config = dict(
    num_hidden_layers=13,
    hidden_size=192,
    num_attention_heads=3,
    num_key_value_heads=3,
    head_dim=64,
    intermediate_size=768,
    vocab_size=2048,
    hidden_act='tanh_gelu',
    norm='layernorm',
    norm_place='pre',
    norm_eps=1e-05,
    positions='rope',
    rope_theta=10000.0,
    rope_fraction=0.5,
    qk_norm=True,
    attn_scale=0.125,
    bias='none',
    tie_word_embeddings=False,
    parallel_block=True,
    init='normal',
    init_std_qkv=0.0339,
    init_std_o=0.0,
    init_std_up=0.0339,
    init_std_down=0.0,
    optimizer='muon',
    learning_rate=0.0203,
    lr_mult_qkv=0.5,
    lr_mult_o=2.0,
    beta1=0.93,
    lr_head=0.0489,
    warmup_steps=116,
    schedule='wsd',
    decay_fraction=0.822,
    decay_shape='sqrt',
    final_lr_fraction=0.0,
    batch_tokens=131072,
    max_seq_len=1024,
    doc_mask=True,
    train_tokens=442300000,
    max_steps=3375,
    dataset='wikipedia_en',
)
MLP neurons of a small language model. Each row is named by its layer, matrix (up: input weights) and neuron, and shows model dimensions 0-95. Each number is 200 + 40 x the weight over its row's rms, rounded and kept within 0 to 999.
After each neuron's rows, "fires after" lists the tokens most often just before its 100 highest values on Wikipedia text that the model never trained on.

L3.up183,198,249,183,211,184,228,173,174,254,281,191,143,205,208,216,167,196,203,176,179,205,144,124,203,267,122,231,247,200,169,216,253,173,134,262,148,254,213,201,99,240,171,194,207,195,196,225,303,158,161,206,158,281,230,174,227,234,151,148,170,186,239,162,269,265,187,214,248,219,255,205,215,263,206,219,215,196,219,228,235,243,99,246,153,223,111,160,144,202,169,123,187,120,175,289,213
fires after: " P", " p", " F", " f", " 1", " g"

L2.up318,163,179,210,190,206,196,169,223,221,193,220,245,190,240,203,211,312,210,138,251,93,149,230,217,148,189,283,183,214,172,206,187,160,193,177,232,248,207,163,289,243,193,227,171,185,186,225,166,173,191,131,255,210,259,237,196,188,210,219,184,192,189,185,174,208,241,187,139,217,220,107,173,227,272,101,240,148,122,163,222,246,154,187,186,218,180,215,190,176,217,185,202,191,181,198,252
fires after: ".", " Ro", " Ca", "°", " M", " Bri"

L3.up642,290,124,154,212,198,159,204,177,220,212,191,198,229,139,151,160,244,201,162,224,169,236,192,231,114,143,154,245,146,171,158,217,171,140,212,196,172,188,179,230,226,206,109,262,188,213,194,197,192,127,201,223,223,290,199,194,156,230,153,181,237,192,270,259,187,138,175,241,159,241,234,128,158,203,136,166,231,162,281,249,242,170,187,248,199,221,193,185,269,170,174,192,262,235,121,233
fires after: " mo", "va", "bo", "mo", " lo", "tra"

L3.up138,193,226,204,245,104,212,231,227,192,231,180,179,117,221,186,183,193,167,232,99,251,202,168,202,169,166,191,180,183,266,202,207,243,197,150,199,182,195,254,243,159,243,168,253,196,239,169,161,180,192,143,141,137,132,135,191,212,176,201,232,231,197,193,213,185,149,201,155,217,197,220,238,96,229,213,230,196,187,206,133,202,156,302,220,205,260,184,261,252,222,219,197,247,238,173,173
fires after: "g", " Ch", "as", " Qu", "f", " vote"

L4.up376,226,239,201,178,219,200,214,114,183,265,193,157,191,208,191,198,249,157,208,139,213,162,161,117,214,166,215,137,221,207,170,247,123,153,206,259,205,117,240,165,169,174,210,207,191,256,186,139,174,117,193,124,229,153,197,286,189,99,193,215,253,181,235,222,173,158,195,199,233,275,207,174,202,180,210,150,170,203,245,161,231,203,257,134,273,159,241,222,292,173,169,251,215,148,237,160
fires after: "hi", "we", "re", "e", " me", "ri"

L4.up360,201,189,191,244,204,133,237,174,242,198,144,201,211,213,175,212,173,232,259,185,182,192,215,222,248,268,207,210,190,220,176,169,186,219,220,258,246,245,155,199,244,205,200,202,236,244,173,135,276,182,214,266,209,227,210,127,249,145,218,180,181,189,199,195,160,236,162,151,254,190,134,156,240,200,89,161,209,244,179,191,230,139,172,142,266,160,193,243,145,195,211,191,183,169,67,244
fires after: " ", " Ba", " h", " Ra", " Ro", "H"

L8.up453,189,146,246,212,235,188,159,217,185,198,177,202,210,145,228,264,259,240,106,191,259,144,236,252,212,221,190,206,196,180,225,210,188,176,216,87,190,112,229,165,195,215,186,109,182,122,156,224,229,197,191,157,209,223,217,181,202,249,255,233,155,158,216,256,207,211,222,127,229,162,216,166,175,234,221,226,208,168,282,172,141,148,249,212,140,138,154,216,155,187,198,162,155,194,210,138
fires after: " G", "g", "on", " Go", "d"

L3.up6,237,273,97,163,219,205,204,194,211,154,187,259,265,178,165,168,261,203,238,169,141,139,199,175,247,310,105,269,198,220,183,198,211,144,177,249,177,154,219,222,292,160,133,196,246,236,284,226,212,154,165,216,176,272,237,270,182,231,208,149,175,213,191,252,236,223,153,197,178,205,197,204,151,166,170,212,219,179,210,241,246,250,219,167,213,256,269,256,225,155,246,231,283,195,220,196
fires after: "tra", " ma", " mo", " La", " fa", "la"

L3.up316,283,256,155,184,222,248,186,175,204,179,205,216,253,228,224,240,208,220,217,169,235,227,252,205,255,194,170,109,242,188,163,232,218,131,212,118,292,188,200,193,174,159,155,244,145,217,190,245,227,202,228,247,211,203,160,218,170,143,257,190,205,216,197,181,297,277,162,172,260,230,177,177,202,208,184,196,162,158,165,115,215,173,198,118,198,187,283,170,205,240,219,232,193,178,221,277
fires after: " b", " Qu", " co", "fe"

L3.up124,206,189,212,177,194,244,188,294,173,202,138,176,205,217,212,237,264,186,146,190,210,149,181,180,181,183,155,237,282,187,176,247,137,190,250,152,148,125,229,158,242,224,177,238,182,186,178,227,176,195,295,110,266,253,198,183,198,197,193,178,257,214,241,147,212,217,236,167,183,302,167,153,106,296,227,246,178,217,172,234,166,198,193,197,260,160,204,137,189,176,164,198,154,209,144,241
fires after: " g", " f", "g", " G", " Sa", "b"

L2.up477,147,290,223,201,159,192,214,158,161,239,192,215,165,189,162,169,209,197,221,126,264,208,228,247,255,197,185,195,240,243,186,286,170,207,236,241,175,216,250,190,216,205,236,243,184,191,242,176,148,190,276,244,172,177,210,182,148,164,234,206,197,143,202,241,279,219,158,257,159,266,227,276,229,223,170,212,202,239,203,198,145,100,315,167,207,268,205,234,199,273,207,192,150,75,152,219
fires after: "re", "g", "th", "li", "t"

L2.up514,164,190,193,217,228,221,148,218,133,172,160,293,248,128,176,202,230,221,243,207,152,173,297,259,198,184,202,193,229,214,202,232,204,210,161,217,279,166,208,199,224,200,269,178,240,177,287,136,207,230,222,221,147,256,168,170,165,169,203,256,195,250,154,235,212,131,227,221,220,212,218,140,210,196,137,136,170,209,116,243,140,134,209,180,216,120,210,153,196,262,250,242,255,217,199,183
fires after: "o", "ho", " O", " No", "ri"

L2.up382,194,222,232,301,216,174,257,184,189,234,244,201,177,212,214,238,148,161,272,177,193,102,180,188,211,208,178,157,245,181,234,120,286,288,226,171,198,128,165,230,203,153,192,229,286,174,186,192,257,123,264,165,229,174,284,161,215,221,227,156,155,142,157,187,178,187,218,184,224,283,179,212,282,212,192,244,195,219,254,235,249,201,222,183,164,201,175,149,223,253,163,217,198,175,241,223
fires after: " f", "app", " b", "re", " ", " F"

L2.up231,178,195,224,137,197,220,183,172,226,248,178,151,197,245,243,189,283,213,158,221,218,270,144,237,199,257,181,241,196,185,142,256,222,176,256,159,262,213,192,201,208,266,205,180,253,176,168,156,216,201,245,125,201,220,219,185,254,175,213,174,182,220,144,135,168,168,158,189,188,187,222,170,243,156,227,83,200,220,189,251,217,168,193,242,243,163,219,180,184,247,196,245,247,201,166,275
fires after: " ", " mi", ")", " in", "d", "har"

L3.up563,183,234,170,95,253,161,192,160,190,185,158,244,238,265,232,66,293,198,212,178,195,196,185,247,200,184,156,192,161,195,158,194,189,132,150,284,151,155,243,192,150,187,192,166,165,158,249,247,176,149,238,235,180,228,231,173,185,291,203,219,188,237,231,221,218,216,190,155,200,213,195,258,208,251,148,138,208,157,129,135,166,219,136,202,225,221,219,194,176,170,231,221,245,110,257,136
fires after: " c", " sp", " st", " C", " Ch", "T"

L4.up48,141,203,217,185,169,142,265,191,170,121,166,259,183,153,183,235,233,291,234,215,187,148,228,185,202,175,209,227,221,248,211,262,167,190,182,155,252,217,234,237,226,195,168,137,215,236,268,161,275,194,296,271,86,245,183,182,248,205,165,197,194,232,223,219,169,177,240,134,166,193,206,161,156,205,166,186,191,155,190,133,153,175,184,210,180,217,217,107,251,209,121,193,169,223,258,202
fires after: "o", " Co", " O", " C", " To"

L2.up596,171,203,228,105,128,187,219,206,136,218,153,195,170,209,295,148,203,157,161,263,159,209,254,257,217,254,209,245,204,130,188,116,242,170,263,263,183,265,219,198,161,198,180,288,255,228,175,160,180,211,247,211,153,211,183,198,254,198,179,245,191,239,200,142,192,237,146,213,231,311,153,255,165,213,147,194,163,221,284,185,176,189,206,206,189,237,203,230,204,209,229,198,174,199,274,195
fires after: " re", " fa", "im", " Vi", " Pla"

L2.up712,192,225,208,251,247,190,208,184,123,253,168,207,233,175,265,158,174,189,219,160,215,242,167,196,201,199,222,146,271,164,201,150,185,205,223,229,170,216,215,217,213,175,223,199,210,215,222,210,124,160,237,242,243,199,156,212,177,130,136,170,160,234,211,157,181,200,278,172,134,202,230,213,194,157,122,213,178,239,162,197,171,178,277,96,208,181,197,231,210,206,199,264,115,173,282,161
fires after: "di", "hi", "re", "y", "ex", "fa"

L6.up423,185,251,204,209,162,256,198,148,179,154,181,138,239,196,233,185,266,198,203,191,167,279,221,186,274,224,229,183,189,148,231,198,195,157,142,154,189,219,214,181,114,115,136,209,242,245,216,172,237,204,132,138,283,131,222,231,203,246,182,230,171,226,118,178,262,277,253,187,209,170,142,238,151,229,135,98,160,187,182,263,234,231,202,191,177,152,277,219,160,156,214,189,223,205,219,196
fires after: " P", "p", "b", " p", "unt", "ist"

L3.up650,203,152,175,128,191,186,234,285,212,224,183,202,268,175,160,225,215,207,215,193,263,213,171,213,183,222,175,272,186,230,206,232,248,248,194,214,224,205,172,300,205,247,243,87,199,185,183,136,118,162,238,235,260,201,218,211,164,287,195,241,205,193,234,214,177,229,232,173,178,187,186,150,227,208,198,108,130,226,185,171,219,221,199,226,195,176,202,255,191,187,226,182,270,111,320,216
fires after: " I", "T", " T", " A", "s", " At"

L3.up348,207,205,194,120,168,253,228,181,205,195,190,174,212,200,176,195,271,223,210,204,258,243,211,175,233,190,131,173,224,224,185,180,132,173,202,205,209,154,218,246,220,220,174,278,199,206,243,209,170,204,176,194,123,171,216,178,179,175,202,212,156,262,208,139,162,244,232,128,230,297,155,238,179,190,226,210,276,214,224,221,165,193,119,159,243,248,226,141,280,109,203,189,278,217,195,194
fires after: " p", " P", " Ch", " Per", "ff", " Do"

L3.up311,171,270,156,261,143,167,243,183,226,271,191,166,190,213,244,313,218,119,147,189,219,183,180,212,248,224,190,231,207,263,191,210,126,233,189,226,125,221,228,295,223,215,149,275,186,239,244,238,168,109,253,159,212,153,269,160,166,187,219,251,241,194,122,213,153,214,206,222,203,193,131,219,198,169,196,180,140,199,254,161,240,228,242,286,163,205,179,178,242,234,132,192,203,214,235,226
fires after: " ", "if", "con", " f"

L6.up709,219,153,146,166,237,198,225,144,165,214,148,191,244,225,222,227,144,183,263,205,235,175,181,259,207,130,243,122,195,221,240,169,170,204,191,194,226,169,186,201,147,233,183,248,168,244,167,153,176,228,171,216,167,209,245,203,148,184,223,245,189,223,192,225,146,156,270,196,224,206,214,204,180,132,194,209,260,207,231,147,241,132,190,246,242,255,249,165,222,121,166,153,158,156,178,236
fires after: " p", " P", " ", "P"

L3.up69,185,256,146,141,134,213,236,197,243,259,215,238,176,233,262,257,199,192,146,199,166,256,206,200,181,262,226,198,224,167,97,195,230,146,150,175,201,224,251,202,239,175,228,184,234,175,183,224,158,200,200,188,162,263,166,237,190,182,235,248,191,240,242,264,170,160,192,186,183,227,166,269,156,140,199,166,180,232,227,195,136,168,222,189,245,206,193,228,143,261,175,135,268,242,255,93
fires after: " re", " he", " fa", "tra", "ter"

L2.up534,210,162,220,203,183,139,197,181,177,217,184,198,161,139,154,274,233,190,224,212,190,193,211,262,164,191,209,239,226,270,236,268,146,229,179,176,240,195,218,267,233,235,147,204,285,206,207,294,173,166,198,168,98,238,198,201,206,139,285,198,236,73,190,164,181,169,224,199,208,174,180,144,186,257,131,169,203,171,242,233,198,202,212,307,180,145,179,144,155,248,216,199,162,203,240,223
fires after: " O", "O", "vo", "I", "o"

L2.up437,170,170,186,191,272,139,122,278,161,232,264,240,224,221,154,222,258,193,222,178,211,179,267,153,200,204,217,147,197,212,167,196,205,168,145,106,273,214,144,219,251,265,129,205,213,161,165,245,156,203,185,172,225,195,215,214,151,244,197,225,194,190,139,200,277,193,110,235,209,229,131,224,131,227,191,247,166,215,216,260,254,174,194,273,165,222,156,215,181,241,146,230,277,214,149,236
fires after: " O", " Ca", " pro", " Bo", "O", " Ro"

L2.up169,197,276,180,130,194,162,243,142,226,216,111,260,191,238,253,213,160,188,242,178,193,181,178,217,210,169,262,271,164,301,211,176,150,194,223,192,201,245,200,263,179,194,221,283,213,148,255,202,216,188,170,259,296,206,228,267,131,208,180,223,141,232,180,188,215,169,191,183,217,206,237,267,182,260,162,159,255,234,188,226,103,199,192,212,210,173,239,179,174,172,152,218,258,122,137,132
fires after: "ver", "mp", " c", " C", "h", " high"

L2.up11,213,173,129,182,130,240,178,208,197,295,251,288,187,197,198,218,219,218,177,228,243,173,249,222,227,105,211,221,219,257,208,257,219,224,250,156,209,226,156,253,127,145,169,207,183,210,185,185,126,205,232,239,283,204,254,247,179,198,187,231,160,162,198,171,118,179,224,102,191,219,137,161,195,201,186,249,216,231,199,202,199,295,154,266,203,203,252,198,195,226,201,172,174,190,250,190
fires after: " A", " O", " I", " T", "O"